Weights of a small transformer language model.
Architecture: rotary positions, no biases in attention or MLP.
Training: a variant of Adam for these matrices, 556M tokens.
MLP neurons of a small language model. Each row is named by its layer, matrix (gate and up: input weights; down: output weights) and neuron, and shows model dimensions 32-159. Each number is 128 + 24 x the weight over its row's rms, rounded and kept within 0 to 255. A neuron's up and down rows have the sign that makes its largest values positive.
After each neuron's rows is what it responds to, as a language model described it from the Wikipedia text at the highest values.

L5.gate16 [106 106  84  67 120 123 113 140 134  99 109 147 134 120 139 128 122 120 145 110 138 120 113 146 163  78 131 144 153 116 126 144 152 130 102 130  93 137 126 133 148 128 112 116 127 160 165 129 121 154 132 145 100 109 133 102 142 132 134  65 157 145 117  99 143 111  85 155 145  96 111 135 134 124 109 168 141 172  90 108 106 109 150 142 108 133 137 142 143 153 109 138 110 128 107 158 124 146 147 136  95 129 154 139 158 150 103 105 134 108 164 158 148 114 112 155 155 148  89 120 153 151 147 108  98 148 144 174]
L5.up16 [141  98 128 169 124 109 157 182 126 128 151 129 112 145 113 143 124 110 126  88 117 157 116 153 124 142 108 146 135 120 116 127 140  95 145 175 111 145 115 102 147 127 114  90 148 120 142 108 130  90 133 135 119 158 143  95 115 161 165 125 148 155 132 169 131  98 120 156 153 104 142 115 102 113 157 134 124 129 131 127  87 124 129 131 124 139 175 146 119 118 132  95 130 109 154  76 174 159 121 126 147 156 113 152 133 117 150 118 141 110 123 141 132 161 104 111  66 120 142 105 137 118 169  89 152 133  94 118]
L5.down16 [141 119 145 155 149 143 160 113 136 122 128 127 159  94 143 130 144 110 140 131 114 140 132  96  82  93 136 107 115 104  76 125 121 102 101 144 133 172 134 112 106 141 146 149 101  98 106 149  95 152 127 129  90 144 132  85 149 116 118 150 136 139 153 133 134 130 108 114 110 122 125 106 104 123 132 123 152  93 109 135 122 113 104 122 124 117 124  96  78 163 100 131 124 109 134 118 105 171 105 105 155 103 142  96 134 108 143 105 141 125 132 135 152 117  72 133 130  83 125 108 192 151 144 116  70 112 144 107]
Description: Word-completing suffixes, "football"

L5.gate464 [118 128 109 129 143 123 133 156 124 137 154 110 115 101  92 148  89 180 136 146 130 107  97 140 136 144 145 105 170 144 134 177 117 116 140 120 132  92  72 105 116 126 143  60 112 144  93  91 132  81 107 196 103 140 156 102 164  94 150 112 109 113 135 135 136 111 135 141 188 131 145 154 125 153  91 157 165 137 113 144 116 115 116 172  80 127 181 124  75 118 120 172  74 151 173 126 127 113 105 159 106 126  87 119 166 115 154 151 130  80 131 114 148 117 143 148 143 160 132  98  95 117 124 125 123 124 158 149]
L5.up464 [ 82 126 133 143 109 140 138 152 129 105 165  92 132 130 142 173 147 149 134 106 131  96 104 123 166 144 124 124 110  97 155 169 114 108 130 152 145 130 155  97 155 126 144 108  88 168 110 132 168 123 125 145  95 136 133 114 159  67 130 124 129 137  97 120 152 142 191 131 141 132 154 125 129 174 106 129 153 176 163 161 123 124 120 135 115 152 139 141 109  84 116 104 111 130 105 165 153 158 132 138 121 184 117  94 119 137  87 136 157 110 122 123 127 134 168 126 144 173 151 101 129 125  98 109 115 109 182 117]
L5.down464 [113 124 128 117 131 136 124 153 146 126 130 125 135 137 119 127 146 143 132 136 105 126  98 125 156 133 128 128 159 132 135 147 112 125 134 132 148 120 139 116 122 116 124 124 134 109 106 126 136 144 128 131 131 137 140 106 104 130 100 124 121 140 119 122 133 138 138 126 134 169 131 124 138 130 122 138 157 122 124 127 154 122 105 151 155 115 145 137 110 109 122 119 100 134 139 129 133 145 139 104 137 127  99 182 166 118 126 153 158 114 153 117 103 147 131 121 152 134 138 132 122 128 116 129 132 165 138 154]
Description: Blank line between blocks

L3.gate112 [125 116  92 115 153 107 163 150 161 141 128  95 116 132 135 129 133 169 159 122 133 112  92 105 144 136 156 138 187 138 136 149 103 116 101 140 171 111  94 137 102 133 138  65 108 157 104 113 129 145 115 172 127 149 158 126 135 105 165 110 117 127  91 148 140 139 106 138 136 110 149 117 157 104 112 116 150 138 132 101 100 139  83 137 111  97 178 122 158 117 158 104  68 110 162 128 150 128 145 150 138 138 163 116 154 129 148 127 126 113 117 151 147 122 149 138 152 137 137 130 121 128 142 103 128 123 166 175]
L3.up112 [125 116 118 126 125 128 117 156 117 129 119 111 169 144 127  97 111 151 168 126 115  82 127 112 164 138 153 150 129 107 124 171 109 119 121 167 155 101 129 154 126 134 116  71  90 129 130 138 138 136 145 155 115 129 156 129 149  90 167  93 154 162 128  87 132 119 141 139  85 162 112 116 139 106 112  99 150 153 134 131 133 146  81 100 119  96 138 127 129 102 160  84  99 144 169 141 136 134 145 133 143 160 128 134 178 148 101 140 123 105 155 149 106 134 133 122 170 147 120 121 137 136 119  68  95 131 148 199]
L3.down112 [110 122 125 115 122 128 114 128 129 121 122 112 132 123 101 121 113 132 149 133 104 124 129 123 159 143 159 139 114 126 104 144 126 158 103 130 124 110 100 144 127 130 118 105  96 148 138 111 146 113 116 135 107 105 144 105 136 112 153 124 134 142 133 114 124 120 133 144 105 128 136 129 113 146 134 118 143 141 146 130 138 131 120 132 125 112 104 131 123  99 136 114 116 117 158 122 121 126 153 123 142 147 109 138 149 150 104 120 117 115 128 118 131 150 147 125 124 150 125 135 125 152 142 126  98 122 138 141]
Description: Paragraph-break newline

L2.gate761 [163  92 153  98 143 170 154 135 116 129 173 128 132  87 137 112 146 120 137 126 121  73  80 101 124 127 142 123 142 172 108 106 127 101 103 143 163 137 124 147  49 130  96 104 133 146 121 104  67 162 141 131  93 140 139 103 149  97 149 118  74 117 142 154 126 103  79 121 111 157 160  92 166 107  99 111 109 145 124  96 171 134 130 133 139 155 149 123 112 126 129 103 111 135 137  57 155 182 135 128  90 164 130  96 132  50 144 120 152 133 157 137 179 106  98  93 111 141 104 151  88  99 144 167 101 113 117 115]
L2.up761 [130 150 131 103 139 133 106 162 132 137 152 112 160 114  93 158 137 153 158 152  91 130 121 155  87 145 129 132 146 127  78 134  87 132 175  99 108 132 109  88 108 128 156 121 124 115 124  96 138 143 130  85 115 122 158 121 104 127 125 112 135 133 100 103 120 134 106 105  95 173 117 158 131  97 112 152 139 143 106 130 138 119 137 122  99 108 101 132 164 163 143 156 138 119 139 136 148 107 202 136 119 156 128 144  82 143 135  96 145  90 110  90 115 149 106 125 163 131 116 140 112 123 130  97  96 126 118 107]
L2.down761 [116 143 126  85 127 122 140 133 155 155 132 101 165 134 101  85 153 125  74 177  74 102 149 141 127 127 184 125 124 136 132 124 132 117 150 183 149  72 117 135 170 131 109 132 136 152 143 167 105 134 106 167 155 108 108 121 126 126 143 136 151 100  80 140 124 105 122 104 129 163 120 103 165 119 147 127 135 143 160 161 133 148  75 144 125 101 136 109 123 104 128 130  91 119 160 106 101 135 115 129 173 148 110  98 135 155 100  88 172 129  87 121 140 118 158 104 138 120 103 159 163 167 139 153 101  95 103 102]
Description: Paragraph break newline

L2.gate499 [122 124 110 110 118 145 139 132 112 106  97 116 153 116 135 120 149 117  80  99 136 115 125 158 165 116  88 127 101 150 130 125 112 153 108 136 137  88 172 159 104  87 117 140 115 132 121 108 119  94 127  99 141 133 148 153 149 142 139 112 172 115 198  84 188  99 171 146 124 162 125  89 148  91 129 157 106 141 163 119 143 161 115 133 128 128 110 126 139 112 156 169 160  75 110 143 119 100 104 134 117 104 108 184 122 130 133  99 153  83  89 152 142 130 147 129 152 123 114 111 163 129 118 154 124 104 158 131]
L2.up499 [143 150 113 125 106 106 144  94 109 110 133  69 106 115 114 138 148 178 119 102 126 112 108 147 127 138 151 152 137 105 130 123 121 159 107 108 149 102 156 156  75 114 140 155 156 149 169 117 133  89 142 138 159  94 116 142 122 126 139 135 118 134 161 125 104 103 125 156  84 132 136 111 100 125 143 148 119 120 156 117 127 115 125 172  91 132 120 124 136 135  95 152 162 120 135 166  81  93 159 176 112 120 106 113 106 101 152 145 122 160 134  77 109 104 129 111 161 122 118 176  95  99 135 112 127 147 158 134]
L2.down499 [101 152 132 112 116 132 159  90  89  93 144 146 155 134 115 126 107 159 139 149 104 124 100 163 158 135 107  95  89 130 107 117 130 152 115  78 182 117 108 187 103 110 111 149 130 124 135 133 102 111  90 133 129 144 108 131 105 124 128 152 135 153 177 137 174  88 117 128 125 123 151 117 130 135 116 120 153 104 123 153 130 167 156 122 111 182 182 158 131 146 126 160 162 143  73 116  96 114 155 164 117  93 102 125 116 128 107 155 146 141 147 136 100 106 103 121 132 105 112 130 146 105 177 122 129 154 142 129]
Description: Name-initial fragments

L3.gate246 [164 103 110 122 119  90 154 137 122 153  90 157 124 134 146 149 120  95 150 102 169 148 137 116 135 106 115 109 135 126 158 125 167  87 172 159 128 119 141 138 157 101  95  84 101 167  76 117  94 102  86 162  87 145 120 150 151 146 151 128 102 101 104 177 111 143 114 149 142 114 129 102 161 106 152  93 202 145 114 139 139 138 143 113 157  82 140 127  94 122 152 101 131 164 148 137 142 128 147 166 114 122 104 103 138  84 194 128 162 139 127 136 138 148 156 167 115 144 159 107  87 128 148 126 139  60 158 164]
L3.up246 [169  99  97 133 168  90 121 137 134 130 106 166 133 163 134 177  77 145 175 119 142 117 142 129 139  67 131 100  90  97 101 120 169 138 161 114  82 143 125 131 186 122 121 109 116 132 122 136 108 103 128 124  74 155 107 133 155 132 147 120 141 117  88 150 129 128 130 145 159 117 115 109 159 121 129  91 173 118 115 146 138 156 144  81 113 109 127 134 125 104 163  77 112 123 193 127 119 120 155 140 126  95 127 103 128 138 161 129 142 156 123 136 182 149 173 150 137 159 137 140  91 143 185 163 116  77 152 126]
L3.down246 [135 112 116 124 154 107 115 136 121  98 114 135 104 148 144 128 103 113 148  75  95 102 115 112 130 109 111 110  82 117 107 132 126 164 175 132  92 118 132  79 120 125 162 161  98 159 169 147 127  97 152  86 102 122 122 127 134 113 119 139 174 131 100 145 131 152 103 143 141 122 104 111 170 117 116 134 123 125 127 133 115 104 136  90 127 169  99 130 109 137 133 120 155 134 178 129 119 113  81 116 105 105 160  70 118 157  93 148 124 141 107 138 148 153 122 113 115 168 141 167 146 136  85 157  85 129 135 105]
Description: Word-initial fragment tokens

L3.gate708 [154 142 103 111 167 154 134 102 138 186 125 121 134 127 120  83 138 135 105 122 117 115 139 128 164 143 109 128 130 170 151 113 142 153 148 150 120 102 109 141 126  95 135  91 131 168 149 133 104 136 117 176 123 121  87 187 117 117 129 130 128 107 134 121  99 124  87 113 142  81  93 145 138 104 139 115 148 122 179 126 123 118 125 152 137 118 169 113 140 141 178 113 123 147 150 163 118 151 115 163 135 100 144 111  69  93 119 113  81 155 123 153 124 108  98 120 111 131 122 102 132 134 103 142 111 114 149 143]
L3.up708 [126  86  90 135  89 140 147 137 116 166 105 133  92 122 128 129 132 150  81 119 148 120  88 132 135 109 112 149 157 161 144 121 114 143 129  92 118 161 148 123 119 106 157 139 140 164 157  97 150  84 154 137 106  90 145 136 182 156 154 122  94  97 140 107 139 113 127 119 145 136 125 122 129 133  87 131 141 169 103 102  76 145 119 112 132  77 100 156 110 110 120 156 117 130  83 153 109 124  78  98 144 121 121 109 112  93 134 101 125  78 167 168 108 139  80 103 146  98 138 142 128 115 143 114 125  97 124 115]
L3.down708 [ 83 132 117 186 148 108  75 125 136 131 113 131 145 134 109 144  79 115 121 110 104 147 109  86 153 146 146 127 124 141 127 111 118  75 160 152 121 152 128 128 144 110 139 120 119 118 164 125  85 150 125  90 131  75 117 140 160 101 110 174 185 107 191 102 119 104 114 113 141 112 146  92 108  89 157 121 126  97 129 111 139 112 119 124 133 119 134 123 117 143 101 109  89 131 140 139 123 116  85 155 170 133 155 122  95 134 101 124 122 137 155 140 130 140 153 140 152 122 132 106 148 121 111 131 128 142 126 137]
Description: Word-start fragment pieces

L2.gate338 [125 117 136 136 151 118  85  69 134 146 144  99 122 108  99 120 136 149 140 108 165  95 110 123 132  98 130 131 148 152 121 114 145 143 124 148 138 143  58 120  99 113  65 131 138 150 126  96 126 141 121 148 120 108 142 164 144  92 168 113 124 111  84 136 134 141  97 153 160 108  85 126 120 122 133 135 181 139 155  88 151 155 107 113  93 137 189 154 145 131 153 147 115 141 129 103 127  83 116 105 139 138  83 123 142  98 143 143 119 174 112 148 153 124 129  68 109 124 160  86  79 130 145 104 156 135 125 132]
L2.up338 [144  83 141 139 119 105 104 104 101  76 116 121 105 158 130 121 119 152 134 146 136  92 179 144 108 104  81 113 123 159 142 116 169 128 148 161 160 107 146 117 131 119 114 153 123 124 156 107 112 110  97  78 125  67 162 126 132  81 119 129 117 110  96 122 136 110 143 104 122 136 135 138 120  88 124 114 131 112 122 130 166  98 147 125 110 144 126 153 132 131 118 144 150 111  97 119 143 136 140 105 157 149 129 127 147 135 118 101  89 133 142 129 142 139 125 118 113 149 143 168  73 142 146 118 127 118  96 134]
L2.down338 [144 152 119 117 103 109 178 151 133 122 105 146 159 146 138 126 116 127 120 104 156 121 128 133 110  97  78 121 113 108 116 150 113 165 158 100  85 139 159 139 117 150 161 108 107 183 118 166 120 143 151 138 158 130  69 125 129 131  99 162 168 133 137 134  99 128 107 114 141 135  99 128 123 128 135 127 144  70  73 176 147 133 102 139 128 152  94 113  90 135 147 122 124 153  93 149 142 140 108 125 136 130 129 149 160 118 112 103 119  96 122  79 106 137 109 176  94 123 100 146 134 114 107 129 112 161 112 128]
Description: Name fragments in lists

L2.gate765 [149  77 170 110 106 121 146 175  94 152 135 112 151 115 168 168 129 130 108 154 128 168 140 134 124 131  83 115 123  89  90 135 133 108 135 177 133  98 129 157 111 146  93 143 153 141  95 138 123 101 114  96 150 130  88 127 173 119 139  99 164 141 120 128 178  90 135 133 167 140 155 113 122 108 147 137 143 131 104 133 119 119 106 127 145 141 112 132 157 139 132 148 154 141 141  83 120 156 118 128 141 162  92 126 129  91 146  83 137 181 139 126 133 102 106 128 123 156  92 120 106 122 199 131 157 130 106 159]
L2.up765 [ 92 151 124  72  83 136 104 124 100 125 111 123 116 152 149 104 152  97  89 112 111 121 109 142 127 148  81  73 161 148 138 123  92 129 192 143 150 178 143 112 118 115 128 155  76 127 122 116 150 101 160 112 123 135 127 121  99  98 100 125 115 114 172 149 116 156 149 133 107 153 131 138 160 105  98 147 117 124 156 111 163 110  83 118 120 159 142 102 128  85 117 134 136 111  83 135 117  94 145 139 157 117 130 136 118 111 125  99  83 102 129 123 113 120 151 163 125 181 154 118 142 109 131 126 108  81 129 102]
L2.down765 [137 102 128 164  98 143 112 159 137 132 123 126 154 127 114 162 152 130 139  98 108 120 132 108 113  68 134 107 132 158 126 119 157 135 127 131 137 172 135 135 145 159 107 136  99 141  96 108 122 123 123 119 187 133 131 163 139 100 130 145 127 167 107  38 161 110  94 119 156 101 143  97 123  97 141 154 121 166 123 181 113  99 122 149 136 127 138 121 140 151 121 131 139 135 152 165 111 125 100 134 114 119 130  90 118  84 134 126 114 133 104 133  96  89 110 123 111 135 116 130 129 131 173 140 168 127 152 109]
Description: Sports article structure tokens

L3.gate685 [137 155 107  98 156  71 132 126 127 158 127 125 122 105  92 133 107 156 121 140 129 157 171 136 103 116 113 125 142 141 134  90  85 107 134 110 185 138 158 149 167 129 105 130 110 114 140 135 124  86 113 133 115 147 191 186 164  84 197 112  96 162 148 111 116  98 166 123 130 125 171  99 143  96 121 159 141 161 151  93 128 141 145 149 148 150 122 150 123 136 134 155 116 127 102 123  96 153 122 167 129  92 110 145 134 166 119 118 139 120 107 135  88 136 131 115 165 110  99 146 116 125 119 118 155 116 123 179]
L3.up685 [129 167 141 125 131 164 147 116 155 105 131 120 136 108 134 116 174 125 109  89 120 132 136 109 110 128 101 120 161 133 123 119 139 113 132 137  92 133 159 115 122 106 132 128 140 142 124 155  92 112 127 143 159 138  99 117 155 139 112 136 135 173 142 103 166 126 163 144  99 100 121 122  96 123 102 137 182 123 106 161 155 149 144 124 119 173 109 135 109 100  95 185 157 115 114 120 141 142  95 159  91 136 127 127 159 111 143 102  97 128 137 168 124  79 154 151 135 169  77  94 138 116 118 136 127 140 166 104]
L3.down685 [129 159 121 154 137 167 111 106 154  88 147 143 179 126 132  60 148 134 134 120 129 104 139 125 131 157 148 106  89 153 118 156 105 129 104 114 134 108 133 113 155 117 141  80 156 114 153 150 144 163 105 167 122 146 103 110 117 125 141 104 147 113 115 152 173 122 157 132  99  86 140 147 159 123 135 145 170 102 102 140 128 161 160 107 120  78 102 101 108 109 146 158 138 143 130 149 150 132 148 115 163 135 164 117 135 149 150 131 107 148 157 147  93 120 121 149 102 187 133 116 168 141 138 159 152 104 135 103]
Description: Word-completing subword pieces

L2.gate645 [146 138  98  96 113  96 117 143 138 138 109 130 127 115  72 136 122 146 159 133 158 120 116 109 170 104 143 124 151 130 152 138 140 126 181 133 120 115 114 119 117 103 156 172 138 127  64  96 151 104 123 138  81 130 127 132 161 115 116 138 132 127 144 146 149 141 111 118 172 124 133 118 114  83 123 142 140 151 120 140 104 131 117 120 168 135 175 109 145 134 177 143 143 193 120 189 129 141 152 142 139 121 114 140  86 117 120 125 125 115 132 102 167 146 120 119 100  96 143 126  89 103 101 106 103 126 185 147]
L2.up645 [146 146 111 137 120  83 145  89 116 154 165 105 127 102 156 135 100 124 133 128 197 150 149 106 117 106  86  96 151 171 143 127 127 162 121 136 108 103 142 144 125 111 149 136 137 141 118 151 110 101 144  84 133 154  81 170 106 172 116 102 175 121 140 129 127 123 148 177 179 103 157 124 107 118 145 104  91 148 122 128 121  78 101 135 123 141 120 106 158 122 126  78 130 163 116 126 158 141 112 174 139 125 145 132  90 158 125 138 156 119 158 128 161 150 132 105  97 182 131 149 114 134 101 111  98 109 122 153]
L2.down645 [140 102 119 130 113  77 133  74 120 180 101  99 113 103 105 137  83 113 153 118 173 122 141  69 143 101  97 112  86 102 177 141 154 165 185 138 102 103 125 114 123 126 130 147 130 116 129 113 150 118 111 142 100 136  99 142 115 174 109 142 146 120 104 166 124 120 110 138 131 106 114 113  99  97 141 142 126 102 113 137 117  93 123 147 121 108 146 115 108 143 166 114 149 132 136 162 141 136 109 189 112 117 160 134 105 166 124 103 124 126 137  89 120 125 119 166 118 153 147 137 136 109 126 137 138 109 148 156]
Description: Capitalized word-start fragments